From a checkpoint of a small transformer trained on Wikipedia: vocabulary 3014, 6.41M parameters.
MLP neurons of a small language model. Each row is named by its layer, matrix (gate and up: input weights) and neuron, and shows model dimensions 0-127. Each number is 128 + 32 x the weight over its row's rms, rounded and kept within 0 to 255. Numbers have three digits each. A neuron's up and down rows have the sign that makes its largest values positive.
A block is one neuron, or neurons of one layer that tend to fire together. After each block is what it responds to, as a language model described it from the Wikipedia text at the highest values.

L10.gate3:088150143153154151061164114137110187153159140185109143109119072078099166142126146101144131091155128140122145070148077090109133182097202133134115126168160160161131081098167092159166159116091158151122109137104151111145111102126122137128071148130170086138161149100117130106144131126168140150126134193061079109193133168196118074089190072057101134128141031149108121134053125132103156129152
L10.up3:094112097140125180065115083109117125139094136169115169146132116151118131135170126108105156119097124106106115100118185096088095153140050137151098124117125160046094115175127079099079145126140102093132110146191134144146164238085138112124130074176152179112122072094096100156139143211091091100113135136125121159170133107107126135107129143110111139077076186133181123124149141150136102163117
L10.gate64:081140143133146110098103095089068137184103173058126170076146124130168109155087113147111080147154146105116156122165096124093130154093192182152098157089185130161142181080107054151099125149105092129091114081123137162114087124123100175106175109121069133128113061107128189107136186090120080105134098135127113098104086104113110161135115097112106120024076137132125115115107146144089112124084
L10.up64:102084131103065107129128101194123087129157167168132137102159122112135148159172089145179130116145153121138163107095051126133196113131140161115169115138216143147057093096088109087182098137127197164169121105188149118174155125139121170145147129135105132151118167160109103155151159041138091115094094164145132149116201121186124121132119122159142122176128109147135142137104103174193148091126
L10.gate147:104067160140155202173149112122142099147150169091083153139116129148119163130104147129116130140121123125069145091111122129058137129136135138088132119110142101116153126134121166216182148139124166132117172126109175112102101104125118190112198165125114137069145193163151115191111127159123086133087055188090062165129144178153157121104121159118164136068110145114178121131116108178118112104099
L10.up147:123146169094117117143166171141177145131181081117103154110169158109156200153135113123169131127103087217122119070118067144133060111150138104123108173167143116091180175064134154130119148125162156103173144127105092093133135163117160138163138128064109098164099125101185083076075113187117109099158111119086154103099128122140123181110132150154095077092141164110161111028170159178174167097125
L10.gate184:092139103145097127097169100098131111106141142148103126135156147153119113124144087184154108096131126077052131120191071082095123129133066158088139104117148143116132122107101114141157183096117153131119133078048170123143123191088104132051188156112154078172134171124119163085122109104104170133115116174123147148123090150157124098128178161089166103107075083174156029110120138162141097155130
L10.up184:068130134060075093132162127149149148129142202192187087136184119180115145147123134068102122125072102141132162148156123130070116114116147119130168107155122119130110133165115088177122126189115102122129166125146153151106158154173193093135091170120095128106132078082120135150146160137144144160102131154167150120185129151172156141152122129110195152109185123126125157082130131184182160121146
L10.gate284:117077091184138114158143106150116134163128155161103087113155158097068107094169061203125146106162163126122194161150093113104154146084121157156144120089150166090139107141137189138156171078151124065132157101095179124137145180062092160080162143157072129159119121134149137132104133156185087125118101174122124093132106201140069101119143131096089173126051160102121076109132127156102153142135
L10.up284:152081139171079058162162184181082117147144137092058150077116092118145184121089127094184167124103186124137128154136084110106172125186178142063159106136109106133106104115093140167133148079140096107097138098096148114131154145132203133122121070116079171133137180127134145086121086136129102136118097146135123148158157115188119132121141134049132110179173124172119119104049098146180146117155
L10.gate297:100095155141106133097112116074129175134117133153152164060163140127117136122095098161100152137155141116168153123080044113059144093113146165105082100145131121123145104072113129132151151069173107095153136108101127181158102155115124197125124114116005089129164136123193077100107081126170161157112117137166150112108110204181160117140102124093151085168123135080145116128063165115140122052133
L10.up297:122156152075104075117177158179148114120112117131143161139128163188136120166122189100166042137162150097095143143110176178162116109151063116049124132167123138179136090106148101184134162185103107108125124064073114099113133134171153162060134134061091108106181151137104143160120136109161145088114179140094111078153165124142123102139079119151169065108112150122189094101137179160161117123141
L10.gate314:126147164143134169063129105105116085152140153124129165111101124147149107108109131098149106082085101110138164102164112123057147163118155125159109121136106089150166187107121122091121114093109104158125146091092129140135108093123112119077138153105057103157168141154141155129170099087148125163124140168132077068115116174159094141142166145165134071092119132103115081142121091174098130124136
L10.up314:105133129091131177129095101090137084098096162119118117121140133112115105165118122093138069116059160108167152076173152116037130116089051104119177156135136076113100135171054150127130150095129166159169131094086150149130098133118152151134140139126186101152169167176154154139123115067126102154124161124159093117071141214160104151091195135147146113126142133079160121131167107109151139124173
L10.gate383:112121116096118197130141097065117108149064130180110148125172067071123111180143147134162124176142110082111093112116081124061139123123120134165117090103089103154099095147083126084187126049164128113125103114082068150178144146166132143090132113133122104175144146175146079131092103117154185153120141127090126130135095159160120130149162095115141119096099103123121111142117176156057109130142
L10.up383:129168095067098135163117101143140069130140131124107150132174075155096086091102160150106102146135145100134090115070116169065148168086091138208201105141183202143144084156136131136105100186097097135170188135100089070165184107144156082122108108122152077119150149116139111128101110140082094141166113117131144127093146119114158127073161120173159156109088108185082164137156173093171128150154
Description: Mid-word subword fragments. Short word-piece fragments inside a longer word, often names or foreign words, such as Re-al in Camino Real, M-ic-hel, Trans-p-arent.

L4.gate93:114099151174130129123102100077151110128110116088118132114141116114162086112142031168104140144154129131135105125172089108138131142120144071070094189170164118133095090126097090163137122174138099098152164115100100159147135133135126119217159119155109113156153083155138096129191145143121183133103166092154123074129130121113133181184182145157185102116131094146151108088155129128148107096129
L4.up93:132136145132146128130158115105115163115049157145159107122122154154096183144140144083137108174111131092105097100136150107050098149157118077152114131090164188151151147064121117144164121175110123089128107081088138085164171083088111110127168189122135124134084094126111097103120178152119074067116177154082108125155117086195151120120114121137105114142093118081168113085110126129164137139042
Description: Mid-digits of years. Digit pieces right after the leading 1 of a year, such as 9 or 95 in 1926 or 1952, plus numbers in table cells and scores.

L10.gate30:131097148113152129137097057038119114144062157156161166120103103122137122102147127149103065124121121136056072074092064130120084147122110096115145163076146113063174163115095113191099132084158103150154124096071146176155126152156141141121199135137126075122062063179191149130173151108163139115103145152138050113159125137123103141171134052124137115115079149145063124139138144101142123109119
L10.up30:128092133163103141186102106137092090124140131147150160070131127124218115158092122096188142152060146071140199102108077143106201125102157127151145135103098111136168139134164104179116160136068114158059162114181143126086179158145079137095146109110140178137111052056114107143147158128131088176114097181058180123122164088121094163093138143082130171090132172131126107120111162121141111155115
L10.gate85:147123121157080138073080137106135167136161095113157153096131168179174090100136110134130173164165147176134134134106145132170162152121115134103086134152118157119129142081099066086113119123100099116129115083146138189097173127101159054146108135190087080140147075090146171105176130192154173184162082123173144127155125094053144129137169075099079111152156129167148147111121147208205162123079
L10.up85:151140112140173110141089108152168187071093158156143155102086168121084093200126140093066122131133050103151177139148143161150114141110119133073107123103205176121150172124101125162080105106091092144112121112125143196116132159121116149127089124176059100125102134159128141128148122114202138194078119138116108128136068092135174072111132150119160151153133182140110112089135123058139123126164
L10.gate87:117101084176154166127163048151109114114089196147144122163171139097137099114157138139130150129143103105136147096129108085081189145110146122124097120121154125132144114123114150154151111126138171134127105155066162091189149125131060169101106127161164109148152087152119131136130166080184118111106182130136098057179136075211089124109131088155144091166080089105118050096126185099082105143118
L10.up87:086076142112128128092108148141065117094115115163112082167120057114099111136083129167122112158164151120138123159091159071110136112133126119119083155155033077123150144157092154146145056146120146160163121157126126148101107160005130092178130151109175163110117119115090110141108107169142073108224196127143087093101121151149096126125119104106167109125092133066120116169108161143165142116130
L10.gate108:114065131148145160143147119110097081086089101147157104142133132144124122116155152172155118150105095123084102116126089117094109167088116126108131165118096152100150170071079136164150105085123129125148085150092173155106159163108111119083159156118136137189123114163112118127154173105116076157065163117150080091150194107168034108125115054161098075087128124075190089157168120101129129133071
L10.up108:076111124086138115140121090122131073156130122122105126140175157132162082100123153132113168147096156119141132054085203112128110132136095107123174076039143168131117164117105099141103141149173085138088177120128153172127133130079146077119129148120099121125091086108199123126146155142154124115166128078127095152154097144078172130143129146050188051126124124070102101137136131160100116134127
L10.gate189:123126191136111131127156149096107147166140104101126109108124150089145128147161127149092152193162047102044132090176091111130150139125129076027080124103178097139162162053109145157106088099178118167067131145111107115164103170105084201102126147125143142160083126133155200132104126129166088133162135085147123077080131122128064145152123113087155071110060148102161062138147148159101156081099
L10.up189:107108127143103169159039115140098131142157129092108134093064195115105118147073067114142155067132124123059121091085115167156191129124119150080034133178103110121186100110094197140157118101115087111138118145178098132146120143080080156154125101113140115185103125119141139092144134098198093126170094090213142147093098127145142107087101126124147090154083118079158107148112105154086091092173
L10.gate272:153121130139158133084109117114075142146101123148071102124201160125100133108124119087131165131188084078143152084097110076133183119050069097110125075131140098069129133119089169172106094064155144143112146047139130117140099162109140170063143120129132087115123147149125141118110126135130141114079156148144108115127133170155115204066200149103150072149102127079127118174090137129056162095191
L10.up272:147151131116173064129103124122123141124128082136161123124131161141144104138138136131089122188121150125097118128111147157114144126063119058103098108141086141126136107154169028137089111162150087209111160170123042091158119144158126116109143154203169135129133154156116059166097151101098099137139173145166187116171155176116086073122092097133117080120173134102107129164156125167105131183103
L10.gate308:106038127166156125136138141118180105168123180138161071125181086079147167134117138129096155169121121099061121151104129095078082155128127155119094148107141131150199102113082114148137119145201161131166154110125117187165126082072094108127123132123094111207143133144164121145134114144133143166156154165133122187096070091174117148130149096156107139111103123121216117082118143108123155129184
L10.up308:126135161129103096125065067158126144174107124140107105188112122155080090066129108150128101102135082076139158128120095160086107110157055146151104143207145179097079071132091159141170097141151132050122156120100241077144078165130160132146151107124087077075093134127121082099199113168130118155099168156122173113110143121129132152099114155115128011166146166097101119151161139121150202132130
L10.gate355:162144150179120153121123125114159104150116142146158126117108107131170116127119127127187104158090136121096125073093073096103124165140198145078133155124099119113118148129087115159123106133110167185130081147112109170206173196094146183122054102176159149114068137097157146088145151142170132142151174087152125115162117156124087126166161112087174067110141155109148068182124168087087102154110
L10.up355:118152147115084183162108100103180149184166147105175114095171124117114169119167087151167147104112137147181106130095164148167101148095101139114121091119156166136176153119073172104116113112187093133111162119115174141043097152105126154126190144130096109170108108162122177109194108148135122148152122134244087135145119142139066153135123119072133144135105122163121129125192152125149073126117
Description: Middle digits of numbers. Middle two-digit chunks inside multi-digit numbers, mostly years after a leading 1 (1'90'8, 1'87'7), plus digits after commas or decimal points in tables.

L10.gate47:122114128153128106077098135161136076171087135128109126150075142146144108159068129085155088125144169180075030118127128152120114126057165144125138122114143189135126131121164141139111091170094165152191125100115146094136127030138134122060151120137141120120115123091095110178065078121153093153132111154144132139129188089123165112141138069077152177096164110051137102156101159121139177086148
L10.up47:126128149146113068108117162177173083124148151142082128114040079099201154076096127127190122139125119119122170178138120115151132122090183122093133147113119165125108167122126119139112170114129100185116101127130154087116167084068176119152096102084198162115137153146119111115136149111143105143116134159145157208117140075137161109101154146137100216140066143078132157117098183171096147120151
L10.gate86:145116199133140092153100084135149132145138140147159152133172135185159159207109170111147122167077073145083113140157153126134088105070100136132088072106147096114144127156119064155153171153116114160108087149140117191128119124122135141157133124131140141153223180174075129122177085148097124168081082107114147102169146153121096164111160143065157055165148156110130105157116118126118149108079
L10.up86:133089162065146103128146124157190150106139148158139125170145137129172096099056166160149154085137115108107172136145208073195133152161073160144106098153150139160142118137094140148160093205084076204186141129125164118116156118103142147134129097126136158149118111110179127155161126099099136118115092121062092182125076159195123069162121134150090153124137179146103142090162164102130119136147
L10.gate117:165168151147127155108100113051110099130135206167086142081118156197064153088177165137147137093141093142159125100141081134110123119132170195167166086131158211117148137178131118110128148070098141167149144168108091147106138143082155152121190171174104101126178116168125070051170116136119113141123083133121108105121141111098141133121078184153147094122132129116107083200100137094100114097126
L10.up117:183130137109070091111122166133201120162151141129155139152128149134095186106133158109107127175116148178106158107127137121185114155105131126111135116106145096116129143138160160182128149105100103061092106098114119100156110091143157125127117155170076143137131095112133157139112110192153094150141146107130215169191127079109133136137082109124101156130109109138155149071060126156108050122127
L10.gate173:141167115128140185100118102104110102171125095156079122098106114141183111154104139133123114085141119140113165111091096115102125123136153132168150061143158166082125100146184121137146169079134126166126145106144106141142092113126129208155176164138182129163163134154114139078078125170130106194046142152150160177207106133142089143111097145132139105138144089105104163142089133152096125160098
L10.up173:139140124115093122094121137124148094113107141147137129182130131110124103200108135121174186129111103167122126163154115184104089122071109128175169105093097154140093143111172120155130077132102106153108159083158071117126087105130238147123135146179084098085076088094132119091157029144192113125141127094133158103107187060078154163109140045180121169143174172156089148112124097118153141122152
L10.gate203:158096137116108164047129163122189105160130084081123186065143144132111130137137176133175127135131108185131162091159155043095129125093163107142127100074221125168069166093149043146112180101139167121116083121090115134137139143152118177111155112128082154134137150112109131104101122139142089171118073167115197162155138161160135114168084126111109072145121121117136113139104211162153035089104
L10.up203:109147187057110164088121064144107091109120083101119072026165137153093096155125143157128110114139124185152190063076078094099034104154131160067160103103137097093105141122159104135131116101147129164073161068105123151116159164144122179081132113079175141125144169178104169112133108114122135130114147149118104163148141099108123127131108115134164109160129145079161145190105138145141102097091
L10.gate234:174085110134116151122139112103065166128117094128121117086156105141155060105135188126188148161147089161060076163158088170151105149135182089120127122108139186132203111176183087114084191063153072113123133147185134170170082091128122118148120137060112114118193130127152141108123127106071144142157104128137146126152086125154148147166122123156128113116127137136141101140136099119074156093152
L10.up234:138126074182149101131099120094082141101125045153157119126111084097140131107140121081108101074171152128151178083170074122099154107124150124164169156204108141130155096158189128127158162108074139159178113105113147133056122141105176067115124120111171158104154159179122095104082122100146126170147164135132153133164071102090066137111130104110114133078194081177096129131120187096127131194126
L10.gate287:162140146126113128085139142085082136140111171155143135083169122149172115135106143097123146121113176116101160174115156201151119118106116075118132122140134119113157103127171111193110202110159170092105088090175124216147099082107111142112127146128103115086126147166159174077140076141082115161104106176096211191161066149164123131117120130128087192050076083144074118152148098115092056149122
L10.up287:119112117112118134128127117106133099141145095134115107115211210158085154145121183156073161167181156141156127095159145137094184121120079164127147144137079167155142095141126111117129095187093126170157178131104037132135158156137200120121091143154136083121178129183160148100194166191098152174130126148116128117162168131098110130116148118106147092147146159094119128117118193067138138132079
L10.gate311:076131128172121116116121096038070175139184064164185096098125100118097114189176091140198105058137155075145082106107057155109150131099143122148102136169093172148121079136163104131140126082175114127127123156136074126079066119127170179130086133149102141148108144129090096106158135082104084164128144110152146065111153124117110152132092116151089145147136143107156125142104148133055151111164
L10.up311:136145124157089158107105160134104089097133119111138126112180151129180068095106140087109125177136101138073151114145079090144057107165107194133116090136077094087082148127101139157172113044103103073200071143127161120126158051133122156113146103148122153087122111165150169166165167137147110116120144106100077137149117052045143095105085159168084124164144097153159123088158132121102114104100
Description: Word-completing second pieces. Second word piece completing a word split after a short initial fragment, often h/H/Wh, as in Wh-ile, wh-ose, h-ole, h-ot, Al-though, g-iving.

L14.gate125:114147139114101141131159175081119072121109146096114070180155153156154068119161128132157099153145101147087153101184128186137103125045132183107143131138111074107097129126113119194159163112073147118132081136144106171170146125080166142144101150121102103113155129160144165101192105141084158180124104163093093070111175118133125105141175085035159121129149133141152064169105144128077128089100
L14.up125:128158056122147127100141092135112138144139115098134179157182144105151122183186106181163122115116118180079164131112096192135096142117155155115210132183180087125145111109099119166124149196097176094104147103141136102087141114152086102100139127136214093169131111144168096163124152070111135168122135199169134152173133138096091110066108151151139141141132200142146176027153115114144173167124
L14.gate169:122096159111086122127130135133156145122131099145067160128119141146182126164172100087164096164142097174132204151153165139175085211095173171169155110092093117147170169075133145159124169111111128114118060127142098160118133115107124189190110147145118128103134111143080141122127088161098089188113058183089121179155164112130101101136123096132126162104104113130133138096114148134130115086106
L14.up169:166060177105080114166129098150097091110101177131115142175114115109094090129129133052148108141132176162075126140179109091142171153174110161114137179166140086047121156113102154182157103165116107115130173136121155108109147160187168167094134125176155123107119116103141129140032192111100125127133164147153089077147140143132189128154146173166139088089165119128107135169164074101060158144138
L14.gate181:166096128128106143112132083119085052128136181123044105134122148097128109105134193083158131133094111115149130101188123130108159169095180098160133138083121085177155137129090147139156177115135171099188149087104190156172122123094188148145116128167113168146134127104157119113120129125164153185122180136070079163137101181061135172126180081107129174111077173159150098150138128094128096103188
L14.up181:141191191114120105121111084171138062101137132079136152158122194149127075096156136132128144135116139104167125118103157103178146112061134173112139079086129130171060156164145132155143086103108179124117083125150140136071162135089089102105129100171142141131156165164063153163096110067108116177076109162049134102074134119118160165126161123099124119155147067108124119125102154133127131128137
L14.gate189:087094092136143142152109129140140088143101123103163108121170144102107140126169160118189081104077165114105115063153139129122101127123154169186154100120149105140169170154113142118143150062193090120091156137068144136211141159108105093176155159094095162101152136148118159119208152155067152136163201117169116175119163161187100105131173137155148123116117136141233109132104189120080140155133
L14.up189:131146085088158116101151097098125104107187062090156167134164130017084137191090110108132079157142104133100135105130121155181173101120036131055188087084150146109156103098131126110126180140112132148099121171088105118118120153115147142112175117121138093086150092143150113086116115109102086113160143105203096120111214165119129190203158128119177205154124132150173091072109104119096067127062
L14.gate192:194064139186153140121104124111115138139131161160196114152077180070057100168132169118150155122073107110133156141148095137138102154150135140145175113137135129113140169140165098132140114126126148144146148163157128129151131167093125181202078169121122076142177151160121129116134148091106132114142149094161082117115171128115116175152182108101101152157197181155176081071123150132109198069089
L14.up192:138158206085093100167167106079069126161148168121120132119163145123123172126166143120145125168153100135138132157136221095140115145118116115125086092083119111130106170132121141151122082166081124116124114196149119069111101173160099105080140160086150084147141126122194125101102057131089136162158118089072193148135088133131106170116138154130089110155129171150090114124111126079157102106095
L14.gate236:070109129115118175133150130127103134131150162107058136123107171122152068135167129127108159086136133132072195059172126067107134130098109140205057188127150096096097164108152114106133155192128114089121060119147141109200120177114122152068165088108086127141115118110134160174105191104115069162128117140101110107139107131132139121115099146136134099138146103132135067200068119097102133169057
L14.up236:123089151127124157148097110095107156145146163207128111103197150072114127121101201107130116115083110085151145110113162139120120085117060116094053112077128155041089185139136166078172153119099139100121127145102198165105124170147095115113069117123200118122143135105135096121128180081113115110102115088166104110168116148148153111158146095143133122121067093182187137153104126131135117131122
L14.gate282:109123122124088161111146117146100128172118151142176126123140120152134061142146071083219099225094134141125119128185122203134125154105152141108083144126168101104127147162114152170110129140076148126120127158068168094201128163142090144133183130121138126120149156207098123158103126083176095126056070155092091113142152161141145137163159107135095110087168134154112113158094158175104126125095
L14.up282:109170121116173145143174121149127140087151172163188156124103122076131114171150096143138107131065135165110148104130072161116123117132112176115166151147113101135142154135124151112130073105170127172069149157095115154142151145185102161159193136110143163136103194185133125192129120179098165112163039145117116132082192072157140056146154133123185129096139131140120117129133130156066169133156
L14.gate314:122165106122110087108146162077049127105091150156159095123202065101147108137130111119155096127120130140130122117210116156146089191157101171108163060144092140101113123112105128115101122137131109128148097098154141100135093138071143156132140127085183154208141128143130074098104144112109131209115130088136073087068179136127108134147160121128138101180168074124167103142110188150102156167119
L14.up314:066129124133177131117110135097131110134188179065118142071198122119144105153127162043151078091128153087151152110181093127139163132106166110117108129130148141095115160116122077097128153117145147122068104095104126160121164136109206128139113149138115145167087152114150119146105118130154091055122116098074064118176185167147068089133096096058142179126151094112136120174123147157143193125087
Description: Mid-word fragments. Short middle pieces of words split into several tokens, such as ic in su-ic-ide, c in trans-c-endent, ent in tw-ent-y.